From a checkpoint of a small transformer trained on Wikipedia.
Architecture: RMSNorm before each block, rotary positions, no biases in attention or MLP, untied embeddings.
Training: 215M tokens, 6574 steps.
MLP neurons of a small language model. Each row is named by its layer, matrix (gate and up: input weights) and neuron, and shows model dimensions 16-143. Each number is 500 + 25 x the weight over its row's rms, rounded and kept within 0 to 999. Numbers have three digits each. A neuron's up and down rows have the sign that makes its largest values positive.
A block is one neuron, or neurons of one layer that tend to fire together. After each block is what it responds to, as a language model described it from the Wikipedia text at the highest values.

L3.gate203:459533489519461479471550508493486503512498484526497523472516510508544482500523504467499475496490468507508503522549518484499529545469524523482500518507479481492493513528458486486489494497517460541498506459537564516501501507508537502460516470490482461480480481530565506487495472498455443507526521499505492505516499499507520497534516567498518493512549476543462555538481509496508528490529
L3.up203:469517464463502518516489493476513499516490503497472478490454526487513496523507478515487540491496475498461518493503531462498540527502493519459489476497496492516499513515442525504482531509446533502495486525564571495494497488456531549497525498483456514458477514516545535443463551537484490490509487513520552510534479525522495517512480474533498523511511508473510553476462469491572515464505
L3.gate358:503487496485508504488555518503528529463510511540510536503470497513486524502469493520475496512504521515496522509535441460516519488511521515503482525501480473499514520484479532517467462513529473527472495506542481587466503550485469503483476497539511509530497505485516472477473446465499460546500495441488521510478517477506469542469508500502521499531506484507519532441499484469487541569506
L3.up358:495491494519479477499501455434510511511541499497500529514558523472507492515531483534481515456502473515487473514540533519490494494521483501508484476497491533469488497500492509516501525502522442484523517504504487503474483531495503541523539498473467486509461489502493504512502505527491466550485515486538499513512552524475508506524476519506520506494519454522472546481516451514494490491575
Responds to: Noun-phrase opening words. Fires on the first word of a noun phrase after a, with, for, such as a significant, with the, his first, a great.

L3.gate142:555507488498520508527525527530531514498498539497549496568497523514524492495551436477501467501509504504479533497448511458493537496498513492520510502466532473487470505527468498535524472502516543518513489493479517507478533535540481511526512480460493508456535489546468496545516456498499510505469509481485499497507452539500530572492542514450555489504471493515485558492479489485478527474470
L3.up142:489509486489486531481487499505511500535481508532508454503513515488488484521531462513520531528539490467489488487548533514524469519504512494512493504498505499507438455492500486517500469523499520522508491508501529462424537527511431506514467496476471520476512482472533532572463490482515501510476512479464495539514476510504452533519516519500545497491473500558521527476543509502490500491520
L3.gate253:549508465485506473569487511495446514445514509502484488514502500487483493470512507495517484489460481502492514498486475523477549502562488493520483516456505533475507505509467510471526508511475522477504460504499478465528487490524469507545530509488518463471531488486505519524515497537501485507482456468464517532472478422542493550495530483495522487514495530486502497453499471497488511479454
L3.up253:558479500506517524467495528497573534513535504544455487481487488509473490537503488545484480490484477504540496550510509524517510527479471494536458515490492509519528522491487491512541532437509551466530499477524487491502513512512493525479477536492479507462574474545534514484499505496506511473487487520496471480488501499497510516461506512510501461498507519497526476494523514515500496465509
Responds to: Year final digits. The last digit of four-digit years split as 201+1 or 199+1, as in 2011 season or 1991–92, plus the "or" in horror or terrorism.

L3.gate156:471559465520514531565531501537480532522523517485524501486510544534515476517483504508542479526524480504485561474485484481520526488542508499502448525498503480521470494468510494489531494525512493522520482538521500527536466544486465508476474486501539462528472511516498574475497503493488524517491548517499490549502478525479493509484521495489499524469504483529507516490480459515459493499497
L3.up156:513463466514549520502532484493501495507500461526476534515493532484481465525467523523523485494471505480496518547482513532501522485524520519531539522480485499523510488526527521506497496485536532509532482489458452464519517468514509507444476504492530517472452529437500490509496516493507526438539516513528513500481522480487516523534493453489507501496481546505496487476511529494452545528499
L3.gate446:526490490564486514513528526537491484512500466525486510507472528508468466523558494512476500494492503476495473474451505444500535522497443516517494506501500505496481450501519497508528510501516520467511506470510487510522491499501504531488522547475545485485508494464514497513484493454521502493484503443504474531513506492540475485488525508510497522494534496499474447495535503517486529536510
L3.up446:517561509504507492551537494511508453493494502449484516508513511513470503477510474527552491514531527500476513489448551472537459518520488547514497514443492512495484471556499500490490494507557487486466459487476451537506499463544494532514482492535525489504459523502488520491520477468505474488507546502487521489514457518492531473554484510523512501490487470546501513500512522504507521473510
Responds to: Place-name and year endings. Final word piece completing a place name (New Jersey, Mississippi, United States, Punjab) or the last digit of a year (2021, 2022).

L2.gate246:489557507494506530500552449511476461474482483493539502521469535510467502541512503502514499511495568535518515469502534527525509499483491498469481504522517501490477524525529518529459502504478497491447506544522504531471510496504480523489506507495515481502502503511504452500498505497564478489519507484527515488484493549520479504513493519516528512552576447423486502469469519499484499462514
L2.up246:490514481561495490518462464472503495495503505490476500482478520517532489497508497483494492507444478488528492503526459512520496543448571515489469503477505510494525487499490477476493493527468496500485563491525542462504545537483499537512504513464499499522503490510530533480464437506535537508535469511517514499495494499450494518520510508519531500513487483520493495451542536474497526495490
L2.gate279:502501435512510509476488503481507517462489528492488512505465486519486518503473472499492483468509528496511505451541463492503507502512519454514503481499512495501503499481539505465558493476445488486523507487513448497521513535511522531487473503480509500466464494518470504510525447456495507535487507587503481507506508521493468454529521510499500475489559447499572495496524482471518451519467
L2.up279:501481495476490521504491498498546495495492506460492475479515496576486517485487522492518488467498515463474529493530493506514528452512542463495541501542520451492525479521494495505513482476478524483502495449493447489467510511495493496475515490461523495497470481521484493521491449480542516493479492499447487546555506478483468520471531489510517478459515486535486499527477464492485506517462
L2.gate648:465527485503500472493524492539502491526478507504534516515460563518518532552470500482510446476504520489521544527539525452498471465507531487474442478506548540492509522459489467510493478436509502477507503496506519505445474513519520496517467516451537518522492467503495462509506477500497520532507502491514499476539488494497481515502470533510499497540522479467516476525488493492505514516460
L2.up648:493488482500523485518515509500505493546498414487517471514507481518471537482535505507524523496483495511511544515489520505542498505504497510488503487496488494482476484474537499532455490474504478502457491464470516489498488511522514509526485516461458532505524458474448539486516522480474463476472519515551490495503540547499531540543500505512482502524497538499499487524502506515499488525477
L2.gate665:482516492476486567535475463495530479514494517502477481517467453548498526489466495509541488462513520552489482487488488485509501541532470479480517486520507477460503526498542533508497481481504479518468536516489526543476546490534481501535494516523475501521508502535529546441515500474534474521486490488542463507521529499499502469498571536493491511569523433475490531508516498480541485496478
L2.up665:471499490479506536493533515491489516463512522516493503521463484510500503523487571479531503457480475519471471477496505506465519519492472467467510545539481494479498485485512485469526429472536510494498475531509485493531512520513500516483447513477481518524513561515456525495518489521492463472474438478539502484514543475480473486522537500525494539512514468530488510493521489459508517484481
Responds to: Noun-ending word pieces. Final pieces that complete a noun, often plural suffixes, right before "of", commas or prepositions, such as propos-als, discrepanc-ies, Total votes.

L2.gate75:486537470496559461513493479496508505520480496484459480525474492488529503487519532546494510503475525496472524474473471474503480502485502488500512467529495478467530502454520477497519489559513539462462490478546455511514512496549428496485483535487528489504492488460481503485522447483494514513463509544509500480510483482459455516485509498548492508492559505529516486524555487500505515502483
L2.up75:516486463505530477529469474511457502477494532511461507500489505456509514516486509517541495459485542465547521464507522490464496515440512497502465502514519527531509523496508492496549454495554477489475475497546460481458488497548469493496500503467509518480485484492502514521549468500481487501485487456485490462532491543506484530489472496501482522497517487521532507549503457504497478489517
L2.gate81:525469460468501498501488442501503532470512535530471538518479501449512496490465501525517453483509513512516467443471500472486528476508472503476533514486523487537484528525526460488511498499505506505515479461502502471478524486498561522516560485495529517495481515500446501486485453499506522500473527475490508517473490515451486504484482479496474527507554485498486513498490490525499513495523
L2.up81:492475501493501478517433492446507502552492513502507490484528514508491499499503484491475506504480516510498515474472505532515525499539451508472464499519505483523538478501498487495522521483524578483535521481478473510515473484512560466534510537498551504491497504472512516520463484531514537493499532490517492511512513529503506537507464518493530527466506476446512476487523521536514524477499
L2.gate88:502493508488452506541519537486484495489500568523519485516509529497528509475471444488474493494492481507463535467499476506511541464456538525530480493501491489519533470482499472505479551552504515500496460485489511512583503490514461477485482566517495525513471511496459528548474482525436560509475475501451496488490509505490436510484508487508512481490497503492454512513492512534471470458463
L2.up88:498494474494491496499516497502487507493519547524483499504479528492491536532416438505489501447506449530511470467470482459482520516508479487485478534503461491521522500507479493533518481505520522509529518445469540474517502522488497481488503514459508469517497486533500487457514500471454488454505487493487511491503500532518501504498502528445523527503510507484465452495510509480541453539488
L2.gate440:518508430531530560522513507497497462466497475471479474542464489500547527543496500499489486480510494482532491454468480446559538518521478526488496551492507496517500463511523492547494469499547528467502531485494505572451477510488514508458523507452530505511493472465517471499521518498497477482499517516504514536476498527526518519496506507465501470462486484520504494511479453544522464505485
L2.up440:502496437545507470524476493536497488491508476484468477503461527517522514528505518512561463469486487516447536479482533440543549462522490479470475546502464509507523449478499539494557457525528498515489500501491504541453504505504518479486495518463547514488484467450502500498513511509496498469494534527530504547520525485497508509524500488461475471490532502509540502485485448495485477479477
Responds to: Word and year endings. Final digit of a year after a month or "In" (June 2009, 2017, 2022), and final pieces of split verbs like assert, explores, depicts.

L5.gate118:507500495555513517506504547482520545507534494473535455549488498524566433449592479478504496523538483455483472501531491496517504480506493487452521526518475502511471508501492533512511457530519501485507508491540535466483474491473515505491507538535530469480518496522497502511536497532511494535482514510491525494504481478472519500497538486548500527456520524524488504489509470521511499500503
L5.up118:525498476485470464479534430474512552491511508502500514540501515478471502474539497488511525506539418514512482497501507493531511484532497483499536538522487476507506472517532518506495475497479489517499510480478524501487437504491510463469501504485504537472537506529556509502486467538486461475513533475454553460494457490516449525512550511493501509485525509480503519477501490538518530485541
L5.gate156:503496457501523532525491519517471547476502491494549485479457523491530475482491510496490502530511521542502475534492515505506540497529495545510447457500534481484494495487520517492521496531499516510501506527551542482486497515504527493523489487467458451500515486564527516501447525487498494519528492518542475462510474443448493518476488517513508478541497490524507537520514466458459534467503
L5.up156:524516488484538503490506501535512490487490514468516478506493473461543501520530471514507502458503523498531493492514534552505533517485488449496488542496515502501541541471498531492481517469509513485494525501480508457478512524477490528449496534496463523474465492490542464505483501526492492501502479514468537472474516476514473499441513512467508487521521492472489506529472541506500498506507
L5.gate325:478463467537483443494499489489495480523520497509512497492460514523508493456506483495496470502531497517484502497507486528523509512508511510465505519484520523523510514496493504545520495488515523507478508487535518554463529538484504524559478517493476475598572493458466516494486527477521475454495519504531531508506517478490434521549485497487531548510471491478518529470532541522505533492492
L5.up325:500502508556506507537476561451464538517532537464505488458518490518540527494515517538472487539520490497457487490533496484490525515517485546513520480480546470517522502458516490499453503532478509483474469499503512524542535485501499493496508535479442517475516513475482495489530519502517500490476489507509523500481472500535522537486545488507473496531529502524502521491472546489515464481436
L5.gate360:455509482530461491513531528517448479497483555478454484480497490527485477519516489510504507511510556525513500488521506438475496488509491501473470495506495506500506501493485490511532500503523523565513490484506498465433570502501484504491526495509480489540531488504524515475529496492484460463471551500501510515504479466494497497489518514494463478517488511507535540485471513520517535521517
L5.up360:493519491557476495493479514491493488528491529498498449554460498514527523541501445502437487501508482512529479486499489507526480506482492527508515499469478442488474520510509494535508498531510560530484513487461493522473482480487505517516499487523514484515453520470520473495492515494520513463524491505510501510530484543492525494485512464550493501553528476489488489496437455466476496533516
L5.gate369:469454485500501488521497508457538499535488535475554453523508495486539491538506516507480495497511511486511522519488472493448444507557524495509529547466522491490499516481474518488494481504503504461499495488475481500465487522502525510485442531529526503505452483498478509524490510531514536549544528532480508507484467447513483566502464503513530451488493526457507551506472547443554493537497
L5.up369:478539486525549466565474509473494524481527491484541517529469480538581511488479504507513555480508499417534513489460534524532467476480523456527525518493541529513502503496481511530451486523499512492509521494522502513486482468518525526499474512503493514457523468491451522494476514518507495520504512483496515508524508453485516522447505494527487472494480518479519505523519518508518481541465
L5.gate387:494483493561526504497492524463519484494528519489550533500470510510475486489501501508503463516460565483476481497510460501451523524535487466526508541494541494494525488533485501495473508501488564521487524506558478491502467531540507491520506495539489487516501512514465502475476509508497506510460482507492522511500455494449479518492475530502492522487509464452503516529486503483483500473513
L5.up387:479520503542506478490495518470492537503485498545554485529499499515499505509511469491565505475501516513509474491512484520466497448510497528511506460501535518466527460520512515536474525494537485502501514469523530493485458526517530486518508471514494479539503534498465498485531481501493511509519545521522549512505523512479491473500569496498469503448537481486510500561494489529494493456525
L5.gate536:494474507520482462487506456537516516506521489518495499496471484520514509516521495471515491504500534501463512485494474503492518464511493528456524491501518506533466526487494548512506524483536521478508510485550509457496511467480541492542447523514467482540574545554548517491500498538515453537468472537520511523553525478467498526519506542487484533515526522510467531482478515498488515507511
L5.up536:486481480522495501492480520473522497498471524503496501477508465516469476531477511523473504489547506484527542478485537546525516467515488515493547530521490504531493494478427501532475525510485495524479521461496514473568551522432501524521542479471505526470445525502549493452513494525472530519497474510517453541535501505462466498508505472497494472509559493511476524501478517483512530489511
L5.gate767:538538527514469488488524499524520498459521501507516476496501515459486483465527498477504552483496469527521476519491499502490537499525489535491452512494506511504543508475515495528545488540529501513516537514488502511481513485478533502510503488490487506482498465460487547483503509546506500512492487493543532500485532505533534532523512506528528531482552475500450517497504553514502525487435
L5.up767:493484530519511492472460456469515502476510484472496443523503552470478495536509505470514508496539506490514527572467519491544503499503498500455528500502492527505553508500506507502504545473516487521543536488483527487528464477460527508499499489537448491490480487486478511509504481503470474483527513513535507482495457492500494501479490483519486495467519499531502525507474498497516469524491
Responds to: Ordinal and sequence modifiers. Ordinal or position words right after "the" or a possessive, mostly in sports and career text, such as first round, second time, following year.

L2.gate41:481469445499509526468514494454554515464468491484535486472474476528491495459496517512454514487506490478517459467519520496490471526482496520573513487491488452476481478507487493490493487507511523520499508557477530549427528530463437521498512513481494503504457477477526470445474489474530486509492523499479488478525474442503528511460516514542521460520507457498487523514476465484479532511527
L2.up41:489499467529473511466493486437497495520495485501505486505493547492525498493513501468487481533475473501505459483456538518531496508487526492524556494489496525453495490524515530479468476481505557495498484479480499517496470535459510524495498465520511454541500476482520484469499472568485454495464525485518446516510473530523522512549479492556513497497529505498470510484519548495496531521478
L2.gate73:477541473487512565510474552509454552484501498499494483528484515538521538479467490486533537551486460537532503510464516512513488518523504502505519494511506477418523490482533489488479488545508512488488534487494557513512496460435504504499495501504535495472468506499482521488479478537529539541490514503513465495516509480496480513531512536494504513525476525477553475544505483469467482508476
L2.up73:491473455506518492477558488493522442483490534450529534496548484511507504538504501550484495460533508487516494519481467494510531469478531515485494437524538521492494500553520554542492487461503450522521474502483471482479476456512485511486490471506503530461463504514483461482508491490524508508514502504493489469486458482533487507469521457478506508506463539513517505527488502507468531519512
L2.gate138:490492498501465502502521509498485483498483502458501470489517516511508500480502547530511511541512443523459498516527540480468515507518473506492473502489495485454517458499471516477454514492520528527442504504503510480512510479466520523527524493487489507519514502426560562485508450521544495542496544484523499506519482495496453562485508548514518502525509522518554470506494512466577521465477
L2.up138:531517485531554500493508521457517510490468561474538509496474471521502516518512522501530473508503491496518492504443534472508493522509505518472526480480491508481498434469509505470450497520447437489512496481526518530475574520521491521473501483479503511495458501498489483499475472501513500504544527481483457476504477484515519520499518449494520501532495483493493466510474509535515538479492
L2.gate565:510472497510482499517499527494495566501448486504424540497496447486521483469488478499530513493480510494509486496479545456512558462468520506469502510491496482506478458509524520451489545452477501491462538443511512500536476473524486526485491526479551503489512511497507512492477501556460512507503502469505485473494488526503505461538465523505512541489517469484547488494499488459507523472522
L2.up565:477494511460466452543509514471477533518493518504487479510531451433471505506542509478482462505500524462453473464461524511488489513486538493467478491492548512487505530468524526493510506498546514487485498491557489461489510470479461509516534518498479531510480496512502533507441497540455508485526490466482511492519478476530466513479456518521497510503543512520499526483525531468500528507485
Responds to: Mid-word continuation pieces. Second word pieces completing a split word, strongest on "e" after "for" (foreign, forehead), also reg, st, w, ate; weaker on day digits after "on" and on "that" and "following".

L5.gate253:468551453499474516537523562507507507507493492489463514474503573514510489553514476491499511443452479522512521513491503490511489530502507504512460524517483514471483521560471527459504499510480476472461504542494498472496515546449476524522515472481475457529504491480503514494474504547525472477528479548500494478495471491494473471524517515516495505546491540516506512499508526525500482508515
L5.up253:536534454531570549513510505506492528517454513471501446482507490489524473539508486548474515500505469506515508538517514498524535524503491513459504480501501521484513523495487512488438475503491507510453492546488484478531501522499439514509532447542493446514504492482510480487486502548523516486521537498484477522489459490484511547502500539445521524525459552518500481484486526492540525506452
L5.gate262:516484497477481510511483503461502511486464509511466531524482502529475490534448519501461482518474523550510555496434490475462533472487538551509488501493484501516551478454512484508491521483513514497496460478540511450496524523511500526503542476449481463486550518495492551512499492508490471421509496486522486520507478474501520512503518484485470508508517499470450508486482468495474490469472
L5.up262:481517487509518510527517504478493469513461501517518487508497540510524530549525561524471499464516472499528528519530532483536506506541474539475486490511496495471511523498535490488513496519479528511515487475521508493509499497485480503468478501473490524478418510505476481502446493462482510494484531502495495402513517503471521497524503539482480529468495502518466478500540492503547490547486
L5.gate329:537485516503503549509500486497517470486504555491511485500510460513470512512447498497550463455475507519474502508448450500505517518519460541460503497520519535506526543471471470504485528452483482501551512548512518470480461538525531505466482485496476524467492480485530496570511470503504510514517451475518517530509531500520512506537485504525491467501545468500490510492491485523515514523482
L5.up329:546494450518502506472506505506508481526515510521507494494533528521444518487488503548442528526489534473509462532483497468511509487530482518492478501469499455447481486511472497542486546493502463502491499507498478500495515494531528528477507460501493477502482502470480521507457486503474500469506494551500483520536505545487533472489497506513536494485535467493473485445515510520478515507473
L5.gate485:538561506558541455527505521486465469476498475522465501490468499506546467513508527491497506455507451530484508524501481505536480471506515541472467541519509475473480483489548462490470468486514509498528531517550472521463489501498513501500489483508496518455516514496494474521526517533510504479567502495545506484496510477522534503495493523489537529503518488462482525455509531512531489526458
L5.up485:484501525494549483486494516529492542453506504483526467499452511536495529506523524492491464486511515540474464521489499499528524525511543500497452499447525478466465511469488501507499477523537495507482517494480561491503430493507496495493547475460499472486492478545489532483494481461539514502520529511511505466484495486478501514496509516482504495513432526503524495475453507525532504513517
L5.gate498:482491477569513517481527426491478486496495555549546464539486525462502475474478475513519455491503437516478515475551508527483508551516482505457490493485559485490490474511482465526495452474509525496517488519491539473530506515465526492486513521482480502441528522491544509494470502475535497518510510512510519515495481487475505503521497497501466475487526527490454511489508456511524519498532
L5.up498:488490486558471505447542462476479494581523522487495486485539527534487488481477518546471490478483504472517535489531517509517480495489486484521507535463481513475544475473522504478485526505499486467485491509458504515476466490494538503493522492487494467531456475493522503503484536536503478481499565482465511477468463518492534532505498506516486489524492468483504469481438521497491467527527
L5.gate534:483514517503510492468501525524509518492490504477533481449492478489479501467525491502524451502492461497542479510489503496516505525511490504508479522504497474485508494489512532498516448483493471482537556460486516496518480519495503540506511497513536480460503486480484494510499535498499531478506524489537536504504525474525453503534490514498479480499456518477529464525424491521512524500485
L5.up534:492525519513492517503491487519487505488531499486523517513434469492473510485504465494524516533551489476473495477538511441496494469448514503448466488525473516512483532514473473474476513471512524491494520503528474508516471487549516464475523503460510489463501520492469518494554495534518504508509459521492533463551505558498535496489502502468487449466440529507480510463468484547499460526501
L5.gate596:489547481552511483515529531483544511476536493484510516506512451498450521496502491538488478481498484518493509485497466512554542480460536504466485524489503482486484479455505484508507499488471473505514510530523466509477474423515479511489508447484532480486485474509529485485486514511515496465543538512529522513512538476537533499526509488479487479514448507495548499457460492497494519521500
L5.up596:500494521512521511466499510489493498472476484546531446493518508512464518459515516528474493468462535518516445511503483491532479455518558551468432486503480487497508509494502491524497515474506492513474468460513508506497451499519479477483496474468483483518463477484538517479454521510495487486535479511520490489545490475475521511497490509490558470491488529486509514456516511485549503512489
L5.gate611:491543494521496496495494468483469483483535484486497480514474499499507508487495480475508510459491479474476511513498468474532526499539517500478472508526501571427514505532490527538527500533501493452500489476494530459556492528523581508516488531509513490540518455503543515515502519467505520455453513507515523473476511508456544483527490544541506462510483496530491496468492514542510474505506
L5.up611:473550460484498493500494532509453508506514526525477517474474502536475547480547526449556461506511519474515449526483494477496510506500527514507497486449491508493450514501490479480500514522513534492510507512450510456486481493510505492471527485492459488499509490459504489507474536476508528510501497542504504536502544493492488475479454502506485513502502536518479502471480512464508502556464
Responds to: Inside parenthetical asides. Tokens at or just after an opening parenthesis, such as N-ote, Japan-ese, known as, years, date ranges and party codes.

L5.gate85:484506520511497502503539505523478490449502566496441486521515492489520509519507516467511469507468555505480499482495528563481529490475479503471514543500502470462522434504508504513499453515478497482504496477548458499492505530468514490482474557525480527531508516447446456550496505523511509516482514525509516515527516497543520518524519493517483485508520492519454484539490522499534497520490
L5.up85:490531439500549505517532542495476468470501478477493535479472564517547472473500512463499516518531517534484471504487536509554481496565488489474499530459491511486508528492519452486474474475543503504498456483517522580527496504482499499499504533491505520510537469512499466489521520450458510494492484503510482506472503526452490489490486516505488490495504492508512515532519494507506517520502
L5.gate100:472498468521471524483476502518525474492507522518478465508505450495522495528462459512483506477521522480537507449534475488523491509506541491513537488476465506468448506495514489524525471483471523479496511459499504521524512510475503517527532496525470504453472474479522495520503500479498540522530497508498485497511536478479449469486501461481489524495547498494512534481500482524446570483472
L5.up100:481494460510483456499465568496463468506507492477460498516500476496529461490483491530496504492512509480508495519550518461476473520476549518498497464535509516509474520509509515461488522480498459438457512511529487518582512493519465532508524522476492474458528477494511512533470492500465478502510551529489516532505543482523500474493491477506499495479554527533522528498520539487465463477495
L5.gate147:520526516495504508531521492517484553487530463483472466550482485464548468495539495495511492502491480481476505453522434492527526490536500440514483492523501474495501484514494475504534507466480477520503538507512521509489520483499476537499511491475494497476466505480495477512504560516556534486495491506530512544471494463503508504518516492500520457487466497450494496537458493506463471499521
L5.up147:492518496547511501484515508487546447460512517503507499456545520475495478496557501497508500468547562496542527520517504480504494533483481523503548533519490500510503505489515491564514497467487498517507464517489493516471520502486528503515513502475470480509531514496484479479510523523470538497510480506494449549493535523482475462511555480504510497490508500472498540505497484515513498534527
L5.gate243:514527473485533507522501541490460484461460523513538490485514506527522459523464511517539497469504489485505500446484520465495515487537543500492502521500486493517492510469486471507555477515483552463539446479503456480567473547476455501469497502480498495511447505513473529486497531495503519501507518509481496527481537525498530504498499453472469529487567515493480501497475505504492524497498
L5.up243:466532480525519471474498526530475495478527464481525522488500540475528494533498507499460543496514528521534553478509505497486520548507443447509530499483509520466440502492534503517486490525522502460488508523547494512476489478514498464452506472511523515499485495468488470500548539471525502522502494494540535470493518508517522501507505497492462504484503477471512514466507469545497462462531
L5.gate358:539543500526524500483503476530478505465506504523493476509513503525478468501529509523485501478513570557513525481490504496531486525528504477481502481474496526531493463526521495489486502493465477483501526494490461506546471552523483534500462539509557495510504526484486484479458516530515531462490480504523484489485504493505486492533468513471453506496536484497453505463483454528452442519454
L5.up358:523566495515498511497513478470495533530496536505464499525439535489553507477505475510505515502534504479469514492481478523524529509491508474490475503473492491511515520550470503495505527522509505502470471516482519511494488528516503528463486503502507468467521477469472486475512507496496473471512488484511510518458550483474477520474477505500490480519490501515511569550460491515546516488486
L5.gate431:528545501511468498513496479531490478446458470481502513520499567535523495537522503487524477460502472506484540506435496500476534526496505471485464523465473489503461518501499484494487499495459548505543502511503452501498514505480496510498467481504520477464484522454510504492489517507520489530545495547476528523481537502490507500477535537463476457505513535482526501544480499528528491515524
L5.up431:495465492521531525522488499459503526532510491501517489520529448466494518527491527471459502531472532503517500512497475482533488498501518544537494470498514486481526480485514533508463507526550516489524485488455414520493534486486481512517476502499531504527483485524453532458508497528510510482462524490495462520507467513490519516505497456508497553493547520517514471481513566511480484483453
L5.gate449:502503508510449524491498548529504481524486494525482501491487457507525490511505526525512476525506480464458477511452476511477485504534502508512488545512483452513500430543499562528516479481486561492492494504518478551524529504507495472469495484504507480487506479469474502518490539527461476464497507514500527465494547451524542490488498497515503508505506511467476541482518509509483470459473
L5.up449:531550495518565531533496496487510524497492484473462491502431511509475488514492498484471493506510526518487555491510490523507507480515491467492538549527515490540503536503499518516491516441505506486473506512478448546523473543489459523545481457504495473486495507506478492475528498522538515524499546509534501491524495570504504522477497498516506487504489475446492528547518506547473510535496
L5.gate673:550549490517507487526508507478507509480548522542495511561489507510463500523497527474469517451480520518564482540486510504517485459536481514512465459517465477493503518531498530496504540475507483497500475473498506536507472554488536489500483491498503528528477483500485559501492483495496534482533532552501481530483550510489522494451495460504475472486507502522463522497473501507501463492461
L5.up673:524510513483480508490476478526505517470494491513501479547531446504544494508514438487559482504508480489465459485489490479517513516484562497491510490506508491504499503496496476520536531517497504481481491548474530533453508484467500505485498473463516499486518496504494513538523526459506500523556474530514502544480497447518534496528523472455533504493527444496534503500499485477505506480514
Responds to: Year final digits. Last digit of a four-digit year closing a date phrase, like 1991 or 2008, before a period or comma; occasionally other word endings.